Weights of a small GPT-style language model, trained from scratch on English Wikipedia.
Architecture: LayerNorm before each block, untied embeddings.
Training: a variant of Muon for these matrices, 728M tokens, 7413 steps.
MLP neurons of a small language model. Each row is named by its layer, matrix (up: input weights) and neuron, and shows model dimensions 48-111. Each number is 128 + 24 x the weight over its row's rms, rounded and kept within 0 to 255.
A block is one neuron, or neurons of one layer that tend to fire together. Before each block is what it responds to, as a language model described it from the Wikipedia text at the highest values.

Last word-piece that completes a multi-token proper name, such as a surname or place, often in tables or lists, e.g. McEl-roy, Bustam-ante, Tab-or.
L2.up102 [130 139 137 119 116 135 120 124 109 132 135 132 149 100 156 131  88 154  86 150 120  76 126 121  89 125 128  96 151  96 132 150 155 114 136 155  88 102  97 126  91 159 123 101 139 141 101 107 124 171 126 128 103 140 164  92 133  88 149 146 146 170 126  80]
L2.up198 [138 144 119 148 116 159 158 133 161  71 136 104 138 115 126  92 160 142 108 131 159 166 104 122 108 126 126 108 126 119 131 105 108 162 116 181 124 118 171 125 128 118 121 148  92  87 182 103 100 112 120 158 119 143 136 122 103 118 113 119 121 147 147 121]
L2.up440 [130 123 166 142  92 110  84 122 155 120 122 141 120 138 136  98 132 149  84 134 166  87 134 140 127 146 138 134 110 131 131 173  97 139 154 130 144 120 109 129 123 123  90 136 101 127 139  96 126 150 146 131 153 157 177 129 115 113 112 156 119 143 141 149]
L2.up617 [124 144 118 118 100 104 125 135 142 128  94 106 142 158 106 155 160 146 126 140 117  89 113 115 114  65  90 156 128 155 131 157 156 130 133 157 119 130 102 122  93 124 113 142 132 106 160 103 161 185  99 112 144 129 119 147 129 116  77 135 131 145 148 129]
L2.up649 [ 93 135 160  88  90 137 167 129 110 108 121 133 145 121 119 174 143 101 127 116 122 111 134 120 127 134 135 154 133  87 110 125 139 178  93 146 129 171  84 126 103  91  63 172  94 119 120 151 119 129 130 100 116 149 122 111 158 140  75 124 121 134 109 106]
L2.up840 [119 156 132 138  87 123 119  89 130 105 134 123 119 139 119  96 123 135 137 130 142 164  80 133 103 115 116 122 126  93 142 127 109 148 117 162 139  79 151 136 101 121  96 157  93 123 166 128  87 146 149 145  97 152 158  87 152 121  86 135  98 135 107 144]
L2.up1005 [121 144 152 126 101 170 106 131 113 130 126 126 105 127 147 162 136 156 179 101 110 156  75 119 116 123 135 148 109 117 162  95 108 139 131 155 140 156 142 122 120 173  92 165  98 151 198 120 170 164 120 123 187  93 131 115  89 131  78 116 142 152 115 153]
L2.up1049 [105 146 178 131 136 107 134 103 122 134 109 117 194 135 136 127 138 142 104 116 112 111 124 147 125 126 111 129  91 157 134 123  99 141 167 130 158 137 111 117 134 166 123 105 186 118 123  83  98 140 155 114 138 100 114 124 155 138  90 125 129 149 149 139]
L2.up1058 [107  72  96  97  69 128 135 151 101 128 144 149 129 150 123 145 104 106 140 129  91 122  88 116 109 110 105 123 148 155 134 109 116 156 134 156 156 145 115 157 101 138 135 149 124 129  93 145 129  79 120 106 139 157 111 143 125 108 114 123  58 134  92 150]
L2.up1368 [102 140 159 105  89 131 116 113 107 167 109 134  81 141 147 105 133 153 116 127  99 124  88 111 139  83 145 127  96 139 120 154 160 137 119 159 138 149 129 135 131 125 100 145 140 149 159 144 149 156 138  99 128 153 116 143 119 115 128 118 134 101 141  90]
L2.up1487 [137 144 140 152 111 116 133 138 142 134  87 134 140 138 132 146 123 158 111  94 144 124 126 163  93 126 128 153  81 139 131 121 152 138  89 141 142 102 146 140 109 151 117 103 115 162 121 164  73 131  96 122  74  79 113 133 118 152 133 182 151 102 152 117]
L2.up1918 [130 125 154 123 101  98 138 139 150 111  97 131 182 118 122 114 145 160  90 142 140  96 128 121 128 110  99 138 117 142 156 122 115 135 152 147 119 139  90 108 148 133 137 173 122 135 134 110 122 124 152 107 126 103 115  68 141 114 130 110 165 159 149 160]
L2.up1983 [121 132  90 112  88  96  86 117 131 151 124 145 134 142 170  97 151 154 188 128 121 125  78 140 132 153 131 124 129 140 126 139 135 128 132 128 151 167 144 137 111 180 161 137  99 134 168 147 139 156 134 129 125 150 135  93  98 120 131  97 146 122 152 143]
L2.up2012 [134 136  97  97 116 170 123 144 143 123 122 144 103  69 147 145 116 149 119  70 133 111 144 126 100  91  99 137 124 120 113 105  88 138 150 132 187 142 124 149 107 129 104 109 180 164 125 143 138 142 116 128 126 141 137 120  91 120 122 101  86 147  51  76]
L2.up2023 [142 176 105 136  65 158 148 157 156 121 134 152 153 107 155 133  96 144 104 119 121 112  64 117  99 134 113 106 177  89 111 119 106 127 123 117 112 135 153 140 152  99 111 148 157 137 138 114 135 142 118 140 101 115 167 129 151 143 123 103 112 105 116  99]
L2.up2028 [104  96 108 182 119 148 137 159 121 123 138 130 107 172 123 161 126 203 164 149 144 123 136 124 123 150 143 126 174 110  98 134 126 140  85 180 157 177 149 139 145 111 138  96 142 109 135 120 146 141  95 161 104 130 161 155 129 127 133  91 126 133 155 133]

Auxiliaries or verbs right after a superlative phrase that lead into "ever", as in "greatest I've ever", "has ever"; also "not", "less", "more".
L8.up796 [147 113 130 128 116 192 168 165 162  94 131 101 127 115 130 127  95 150 139 166 134 145 110 102 110 137 106 114 105 107 140 105 129 107 157 155 117 117 152  85 129  95 143 106 146 128 102 118 136 115 166 160 112 112 111 109 133 121 126  92 112 128 112 124]
L8.up882 [109 112 124 142 147 114 191 176 129 135 185  83  94 160 144 125  83 134 122 134  88 159 109 139 108 147  96 110 166 148 111  88 147 125 121 118 110  91 103 100  93 141 117 120  81 131 163 114 135 138 135  95 133 131 124 156 130 133 138 130 147 102 140 166]
L8.up1248 [141 135 137 112 119 121 112 111 136 137 148 122 151 130 150 154 130 120 147 107 134 126 113 146 160 121 143  82 155 185 129  88 100 120 130 144 158  84 100 133 117 138 133  97 115 148 135 169 141 108  83 122 105 137 142 118  87 128 101 126 139  55 128 119]
L8.up1770 [143 121 139 116 125  92 114 179 130 127 136 132 119 141 125 143 156 163 142  98  82 119 105 114 138 143 126 134 100  96 145  96 161 111 145 127 166 133 125  88 126 119 135 127 128 141 155 152 132 154  99  69 142 111  99  80 133 166  95 125 145 142  98 185]

Single-letter or short subword pieces, often "s" or an apostrophe, splitting names and rare words mid-token, such as Cu|s|caden, Je|s|sica, O'Neal.
L2.up83 [173 141  73 128 155 150  98 158 121 159  97 134 120 134 164 133 128 118 137 152  99 105 149 142 134 125 140  99 128 168 149 132 171  78 112 157 142 173 132 117 132 116 149 125 121 128 149 154 163 157 167 131 145  85 130 114 169 113 112 129 108 133 133 140]
L2.up139 [150 175 156 137 146 117 173 163  95 122 152 110 130 131 112 111 163 112  85 154  92 131 101 146 125 114 119 140 114 129 131 152 148 109 143 103 161 167 154 124 100 113 162 131  90 117 142 142 102 140 134 159 128 134  82 121 102 134 168 108  84 127 152 161]
L2.up305 [148 137  93 119 120 144 102 114  95 103 127  90 106 128 127 122 109 109 109 124 118 136 125 138 119 159 104 121 107 121 152 132 184 166  74 110 141 129 155  59 126 155 119 148 112  92 118 147 105 133 127 162 136 117 118 109 122 154 123 108  97 128 161 131]
L2.up453 [ 95 140 123 124  80 144 162 129 145 119 161  81 152 134  81 121 138 146 139 138 163 168 148 123 114 131 109 156 145 139 138 120 135 121 130 107 175 119 138 133 114 142 150 132 106 111 112 130 141 112 131  92 133 115  94 132 109 118 176 129 101 103 124 147]
L2.up547 [113 120 130 158 151 141 141 142 117 115 192 160 137 109 129 175 138  96 167 122 113 114 142  96 167 165 116 137 158 117 101 153 168 118 120  90 102 128 108 141 114 129 119 119  93 118 126 131 115 110 145 123 126 104  93 106 166 135 104 122 124 111  85  93]
L2.up718 [137 127 132 172 116 138 117 147  93 112 143 123 122 146 143 102 114 144 134  78 158 117 112 127  84 138 123 150 110 107 112 131 146  99 130 161 143 136 167 144 148 144 159  89 108 115 145 163 161  93 118 126 120 119 104  93  92 103 131 162 128 138  95 160]
L2.up778 [157 153 147 111  85 123 132 153  89 151 149 136 157 130 120 108 153  90 127 131 116 114 143 144 129 116 123 136 106 129 134 143 147 145 111 105  82 107 137  83  73 110 179 152 124 156 108 173 130 144  94 134 133 158 157 111 112 122 138 131 119 140 155  98]
L2.up1025 [176 141  92 114 157 118 179 193  81 144  97 167 103  89 170 101 119 144 116 126  88 133 111  92 158 132 123 135 113 135 105 144 115 113 167 105 163 162 144 126 109 175 121 139 141 117 138 152 116 168 171 104 141 107 121  96 139 129 147 100 134  97 121 109]
L2.up1060 [ 93 132  77 130  79 161 148 152 110 126 139 132 113  89  83 191 135 116 138 131 145 132  90 143 112 126 115  88 118 121  74 149 165 119 159  70 106 141  90 136 148 156 126 133 123 136 150 113 118 150 166 112 172  96  99 141 153 113  87 143  65  79 156  99]
L2.up1133 [149  99 115 142 140 133 127 200 137 148 120 109 177 136 138 161 109 132 153 100 111 108 148 118 155 171  97 106 132 132 152 143 156 101 184 126 128 161 172 125 157 120 130 107 165 129 147 118 123 111 140 134 143  97 140  96 160 123 143 123 151 150 120 150]
L2.up1190 [168 126 124 125 170 118  94 139 118 138 134  80 141  68 120 137 124  89 135 125 131 120 168 125  96 122 118 151 160 158 108 121 196  78 152 122 136 125 135 108 123 123 126 121 140 171 113 108 104 138 116 115 152 105 115 122 121 104 154 100 151 116 156 146]
L2.up1288 [172 120 152 122 149 135 124 111 124 154 136 124 102 144 139 141  89 108 145 123 150  83 106  90 146 127 128 172 110 171 122 112 138 168 126 121 133 112 124 142 131 134 160 117 152  94 128 139 112 106 132 174 135 115  96 127 111 153 158 126 136 119 162 157]
L2.up1414 [171 161 139 145 125  89 161 149 127 106  91 124 104 110  88 111 139  87 160 119 117  94 118 154 135 163 118 146 129 147 112 146 152 100 176 141 142 102 133  97 146 107 161 117 133 133 116 151 126 113 108 140 149 121  94 110  94 115 150  82 125 131  91 114]
L2.up1668 [142 128  85  97 125 178 142 142 110 144 150 150 113  96  73 149 183 151  93 138 137 131 138 157 135 163  96 168 109 118 148 119 148 102 117 126 121 154 150 136 124 121 135 119 125 127 144 145 128  95 116 102 137  83  58 135 140 108 131 123 102 143 145 147]
L2.up1981 [155 127 118 135 155 135 127 160 114 119 132  94 138 160 121 159 124 134 130 102 136 113 164 138  86 135 142 132 107 117 136 126 123 119  94 151 144 176 130 102 174 129 121 118 132 103 157 137  83 146 107  81 116 122  85 137 101 111  97 150  96 112 111 109]
L2.up2031 [ 96 120 153 113 128 141 139 117 114 134 115 133 136 109 116 153 123  89 108 146 128 120  93 142 149 130 106 126 113 136 130 153 121 132 102 104 110 175 115  97  93 103 143 107 148 161 130 126 110 153 125 103 153  82 101 145 109  88 139 116 136 180 174 115]

Inflection pieces split off a word stem, chiefly third-person verb -s (knows, arranges, organizes), also plural -s (sympathizers), -ing and -ed.
L2.up37 [121 182 163 153 109 104 142 111 120 120 151 178 129 183 159 124 120 120 113  98 158  91 104 145 149 135 100 121 112 121  73 184 155 119 119 111 126  87 136 164 102 131 142 119 102 104 119 165 133 170 136 104 123  95 147 133 129 105 123 120 103 134 110 169]
L2.up41 [ 97 116 174 143 112 111 134 144 147 124 188 105  90 142 133 109 104 131 142 152 131 101 153  95 121  88 140 129 114 110 124 142 126 148 148 188 138 133  87 158  98 111 157 131 120 121 140 161 166 103 163  86 145 130 182 165 117 100  94 157  78 120 130 150]
L2.up82 [142 114 163 124  78 120 147 141 135  79 136 142 141 122 122 164  74 135 147 107 135 145 143 116 142 135 163 130 131 137 129 116  96 117 156 132 117 107 145 157 137 154 173 103 112 140 114 141 150 182 110 141 127 139  74 121 156 111 146 165  99 131 134 136]
L2.up215 [ 99 135 134 132 118 159 155 151 124 153 132  90 115 131 111 136 154 102 125 130 113 134 115 122  96 121 113 109 104 154  94 145 117  99  97 138 129 116 141 152 147 134 150 133  57 106 139 126 123 110 108 134 135 120 117 116 104 142 147 131 178 138 176 111]
L2.up258 [107 179 125 113  92 165 155 123 108 104 124  93 149 137  91 109 127 122 152 125  84 159 156 153 109  88 138  90 144 166 123 109 114 127 140 140 103 145 120 146 146 152 163  99 177 160 109 164 114 119 161  87 125 105 111 192 140 142 141 102 113 113 110 130]
L2.up394 [156 142 159 155 122 105 129 119 111 113 164 130 148 136 119 143 107  99 114 113 162  72 108 143 169 127 143 109 137 144 156 110 117 117 134 121 144  88 112 120 137 101 102 137 124 135 149  88 125 116 114 130 161 124 112  83 149 122 140 118  80 140 143 200]
L2.up407 [144 128 109  84 114 132 118 129  73 127 100  97  97 136 154  85 179 155 129 135 140 118 116 145 153  92  94 133  68 118 134 124  79 121 146 130 145 127  92 139 125 132 131 136 133 105 146 132 149 145  97 144 116 118  70  90 153 109 117 124 153 145 147 142]
L2.up925 [107 162 110  94  61 152 136 115  93 143 136 165 174 160 102 141 122 165 117 144 166 153 159 117 103 142  87 144  97 106 143 140 144 126 130  96 149 152 124 147 111 105 142 127 114 111 122 152 143 106 128  93 159 108  85 108  74 127 126 116 110 116  93 160]
L2.up972 [ 89 144 140  88 127 146 116  85 119 174 156  94 119 140 129 138 125 115 162 158 126 129 131  97 105 114 150 128 177 151 157 125 142 115 140 143 148 114 122  95 140 151 149 113 106 121 146 125 128 147  99  98 130 136 111 143 120 115 149 128 110  83 107 130]
L2.up1232 [124 190 116 105 110 170 111 117 129 128 124 128 160 179 130 135 111 155 120 131 129 120 143 106 155  95 121 141 134 128 125 128 140 132 105 102 131 130 151 178 136 132 132 126 117 100 148 149 181 123 167 149 116  94 124 121 108 105 120 149 137 137 113 192]
L2.up1500 [129 116 161 107 108 130 160 108 127  91 130 151 128 165 131 117 129 130 134 121 116 103  98 128 136 154 131 131 149 113 114 136 165 107 142 142 128 149 126 160  93 117 157 117 122 143 132 145 145 150 163 159 112 124 127 163 168 101 146 137 121 131  89 184]
L2.up1638 [106 121 119 122 128 111 145 118 125  94 114 147 127 117 112 131 155 141 116 181 131 190 165  80 108 111 103 118 116 188 107 110 137 114 129 162 122 134  98  97 118 135 136 110 132 153 122 104 160 142 128 151 125 132 123 115 111 114 134 120 102 139  97 131]
L2.up1656 [138 166 123 116  94 170 134 125  96 151 156 148 135 137 153  99 160 141 134 123 135 162 147 107 104  96 122 166 100 111 142 108 136  86  92 120 148 144 131 126 122 146 130 137  89  83 157 130 103 131 111 113 141 146 135 154 101 126  92 145 133 117 129 155]
L2.up1777 [118 133 175 120  65 123 111 114 106 106 152 157 100 178  97 136 137 106 126 138 163 117 156 128 110 161 108 113 159 153  99 116 106 139 132 135 131 133  88 138 145 161 133 139 135 144 113 127 131  84 135 134 148  55 118 130 114 162 137 138 139  93 128 124]
L2.up1786 [130 122 103 148 128 172 131 124 126 140 165 117 135 144 129  82 192 140 138 172 118 103 171 129 123 147 128  97 127 150 135  79 103 120 112 152 135 169 133 101 185 149 154  87 135 100 119 154  66 129  87 123 109 127  91 111 159 137 102 155 120  92 134 149]
L2.up1787 [134 161 112 112  99 108 132  91 129 165 106 130 121 143 110 146 108 146 153  83 124 131 105 155 127 108 112 137 120 145 121 112  83  68 104 144 110 125 100 107 120 170 154 162 141 142 168 129 100 110 150 132 123  88  95  94 113 117 139 107 132 147 142 142]

The t in don't, didn't or wouldn't, plus not and never, and mid-word apostrophes (O'Keefe, It'd); weaker on fragments of quoted names.
L2.up133 [111 124 155 143 120 112  98 106 175 155 142 154 145 102 141  93 161 121 119 121 109 102 149 152 154 145 156 121 127 115 140 146 132 141 153 167 130 126 137 104 175 134 181 125 128  79 101 137 122 172 156 108 129 103 136 162 104 141 109 115 134 116 116 156]
L2.up223 [152 144 151 147 117 147 106 122 121 138 181 147 128  96 154 108 111 107 132 155 111  86 131 147 122 104 159 107 177 154 133 115 138 115 147 130 137  71 178  78 129 115 134 137 124 144 144  96 125 160 131 143  94 152 135 103 122 156 137 137 143 148 148 145]
L2.up333 [130 163 154 146 124 123  82 141 128 118 166 133  77  86 126 117 143 149 129 155 133 138 115 114 118 139 110 170 124 174  93 112 129 124 134 137 119 112 178 137 157 127 180 141 114 152 121 161 160 147 105 114 107 133 123 113 148 185 155 107 114 148 104 143]
L2.up488 [148 174  95  97  88 157 143 184  72 138 139 103 121 110 113 133 133 106 126 111  90 110 157 187 127 122 149 119 144 113 152 110 157 133 117 120 138 117 114  85 112 128 162 133 148 103  93 135  94 131 147 137 146 106  98 121 157 120 122 131 122 154 137 163]
L2.up620 [113 108 130 148  90  79  95 151 120 140 117 149 108 135 191  97  94 164 120 124 111 118  98 161 147 119 156 125 115 133 139 141 152 183 118  90 144 107 102 143 128 153 145  84 136 114 125 142 123 108 136 179 116 153 156 124  95 148 117 115 135  87  98 177]
L2.up628 [133 121 173 156 124 109 122 128 146 133 160  93 126 141 120  93  99 116  98 154 106  99 162 132 108 147 113 119 118 112 109  91 168 120 174 152 152 106 163 111 136 126 126 124 105 153 118 105 117 131 120 114 170 162 130 144 123 154  97 132 118  89  98 161]
L2.up657 [150  91 162 119 153  87 148 124 119 127 163  83 147 123 126 104 144  82 103 143 107 106 109 110 128 144 153 148 102 107 125 124 148 104 158 120 197 112 147  78 134 132 118 119 162  81 142  97 113 165 113 122 136 130  88 111 120 141 100 124 151 121 125 165]
L2.up722 [130 139 142 106 114 111 119 118  66  71 131 131 108 110 179 116 169 127  97 145 117 126 126 126 152 121 123 161 137 120 138 107 131 101 128 119 137 130  80 134 126 157 139 120 203 147 114 160 124 157 131 100 111 153 120 136 142 127 133 159 134 135 149 123]
L2.up1069 [ 88 112 127 101  99 149  93 164 120 120 142 136 140 106 149 127 153 111 137 151 130 131 174 155 115 108  83 125 118 150 108 164 151 166 152 115 163 103 118 145  98  80 162  98 131 109 147 160  64 127 103 184  62 129 129 109 134 131 155 110  86 108 107 163]
L2.up1101 [125 175 152  93 160 105 139 146  87 114 157 144 161 168  52 155 151 122 154 117 126 110 114  99 136 114 125 158 164 148 123 142 110 119 162  94 122  98 130 132 144 152 135  76 119 104 136 110 175 157 125 128 185 143  78 142  93 107 138 114 108 121  92 167]
L2.up1182 [128 138 145  97 106 143 124 166 134 120 163 124 146 157 132  79 133  89 113 109 124 101 119 108 142  84 107 118  88 130  95 118 130 121  87 118 130 128  96 100 146 145 115  72 141  67 109 116 110 122 154 149 135 145 119 112 166 125 156 151  93 100 129 140]
L2.up1254 [ 97 143  61 132  95 151 132 168 111 127 180 114 139 131 104 142 173 100 109  89 129 105 132 118 155 164 148 133 161  78 127  83 120  81 182 113 118 125 173 113 154 140 150 131 163 146 168 106 108 143 155 145 157 165 138 137 142  95 143 124  81 106 112 149]
L2.up1310 [120 135 106 125  96 104 124 107 119 138 113 111 149 128 138  99 163  82  81 104  97 143 100 134  89 132  81 142 109 121 140 103 173 124 120 136 104  92 102 102 125 164 124 126 126 150 100 120 133 128 104  90 172 153 137 162 139 147  83 159 145 164 116 166]
L2.up1524 [126 140 103 116 153 116 167 142 119 125 130 133 161 130 145 122 147 123 101 126 102 157  98 130 128 145 130 173 143 120 134 157 123  96 108 105 115 127 167 149 144 154 117 110  93 121 134 125  94 112 126 130 170  99 140 153 153 125 120  84  51 161 121 107]
L2.up1672 [116 129 141  92 123 127 118  96 171 152 140  98 119 102 123 150  96 128  84 142 126 153  67 120 107 100 137 153 120 121 171 132 113  98 129 102 145 115 122 128 126 131 115  71 115  90 148 127 136 174 127 158 133 122 111  91 165 138  95 123 120 106 163 155]
L2.up1735 [115 128  39 157 102 166 124 111  91 114 137 135 113 125 123 155 147 132 128 133 143  96 148  77  95 100 135  95 131 128 186 172 170 136 143 146 105 115 115 137 109 155 125  83 123 124 136 122 112 121 142 127 108 148 125  85 153 159 101 116 102  95 136 126]

Tokens just before a main verb in a clause, such as "t" in don't, infinitive "to" after a verb plus its object, "not", "will", "have", and "they".
L6.up1508 [148 144  99 103 171 136 141 134 137 131 168 113 107 138 137 148 106 146 116 162 113  80 120 141 110 102 135 157 187 116 123  96 126 128 126 112 152 124  76 151  86  99 114 124 127 147 166 139 132 156 114 155 123  80 165 135 131 156 163 112  88  96 131 126]

The main verb of a clause, or its first piece or ending, right after its subject noun, pronoun, who or to, e.g. perceive, flow, tour-ed.
L6.up110 [175 134 165 124 120 175 119 157 138 140 136 156 119 100  88 107 154 137 168 118 158 100 180 134 161 139 104 109 128 172 125 138 128  66 129 127 114 171 160 157 154 101 153 172  96 118 115 142  94 129 130 134 143 137 139 169 169 166 110  99 124 121 116 140]

Final word-piece that completes a multi-token proper noun such as a name, place, or organization, e.g. Narragans-ett, New-mont, Kirkpat-rick.
L6.up1654 [ 98  89 170 137 107 140  98  99 121 112 146 153 126  93 139 101 111  95 136 153 116 149 123 140 154 127 128  80 162 117 119 147 103 144  86 166 182  52 154  74 116 106 110 118 111 107 175 102 159 146 134 180 160 146 187  81 131 129 103 107 121  81 148 130]

Later word pieces of an uncommon surname after a first name, often followed by a comma, a pipe or "of", e.g. DeM-aggio, Krum-han-sl, Isser-man.
L8.up51 [131 152 168 138 159 106 124 138 134 154 150 135 110 150 157 153 158 148  85  98 112 108 115 141 181  98 117 156 102 129 122 128  94 112 150 128 137 119 121 156 126 110 111  78 132 116 124 132  68 147  92 129 114 126 139  88 153 109 137 126 144 113 158 143]
L8.up740 [119 145 141 152 120 158  86 126 102 122 152 127 150 104 136  88  99 159 111 121 155 165  94 112 144 139  92 149  90 146 140 158 123 149 163 164 120 142 138 147 109  91  87 104 127  90 101 104 173 127 134 151 126 119 109 145 120 120 142 132 156 162 106 131]
L8.up992 [120 132 138 146 151 151  90 138 119 122 171 145 136 162 151 126 130 138 135 119 113 124  68 138 141 131 115 126 126 128 141  95 112 143 162 156 134 125 150  86  60 129 137 106 128 108 113  72 160 168 170 149 116 151 198 133  94  85 178 125 123 161 145 132]
L8.up1420 [119 105 182 152 176 124 130 159 135 112 153 125 167 132 117 149 124 149 113 144 146 119 132 148 110 172 126 188  74  95 184  85 127 152 168 102 118 116 120 118 111 117  76  60 114 150 103  91 143 142 146 122  96 147 136 100 169 126 134 121 110 135 180 102]

Word pieces inside rare, often foreign proper names, such as Sreelak-sh-mi, Kha-y-yam and Cha-ch-h, plus the hyphen or period within names like Khanty-Mansijsk and N.Y.
L6.up859 [123 117 144  93 143 153 127 148 106 125 124 106 110 143 108 144 131 138 132 119 118 136 142 180 111 105 106 146 150 159 133  97  89 143 167 121 147  94 121 134 122 173 120  78 114 111 126 132 180 108 160 154 108 132  95  77 126  99 121 152  94 101 141 141]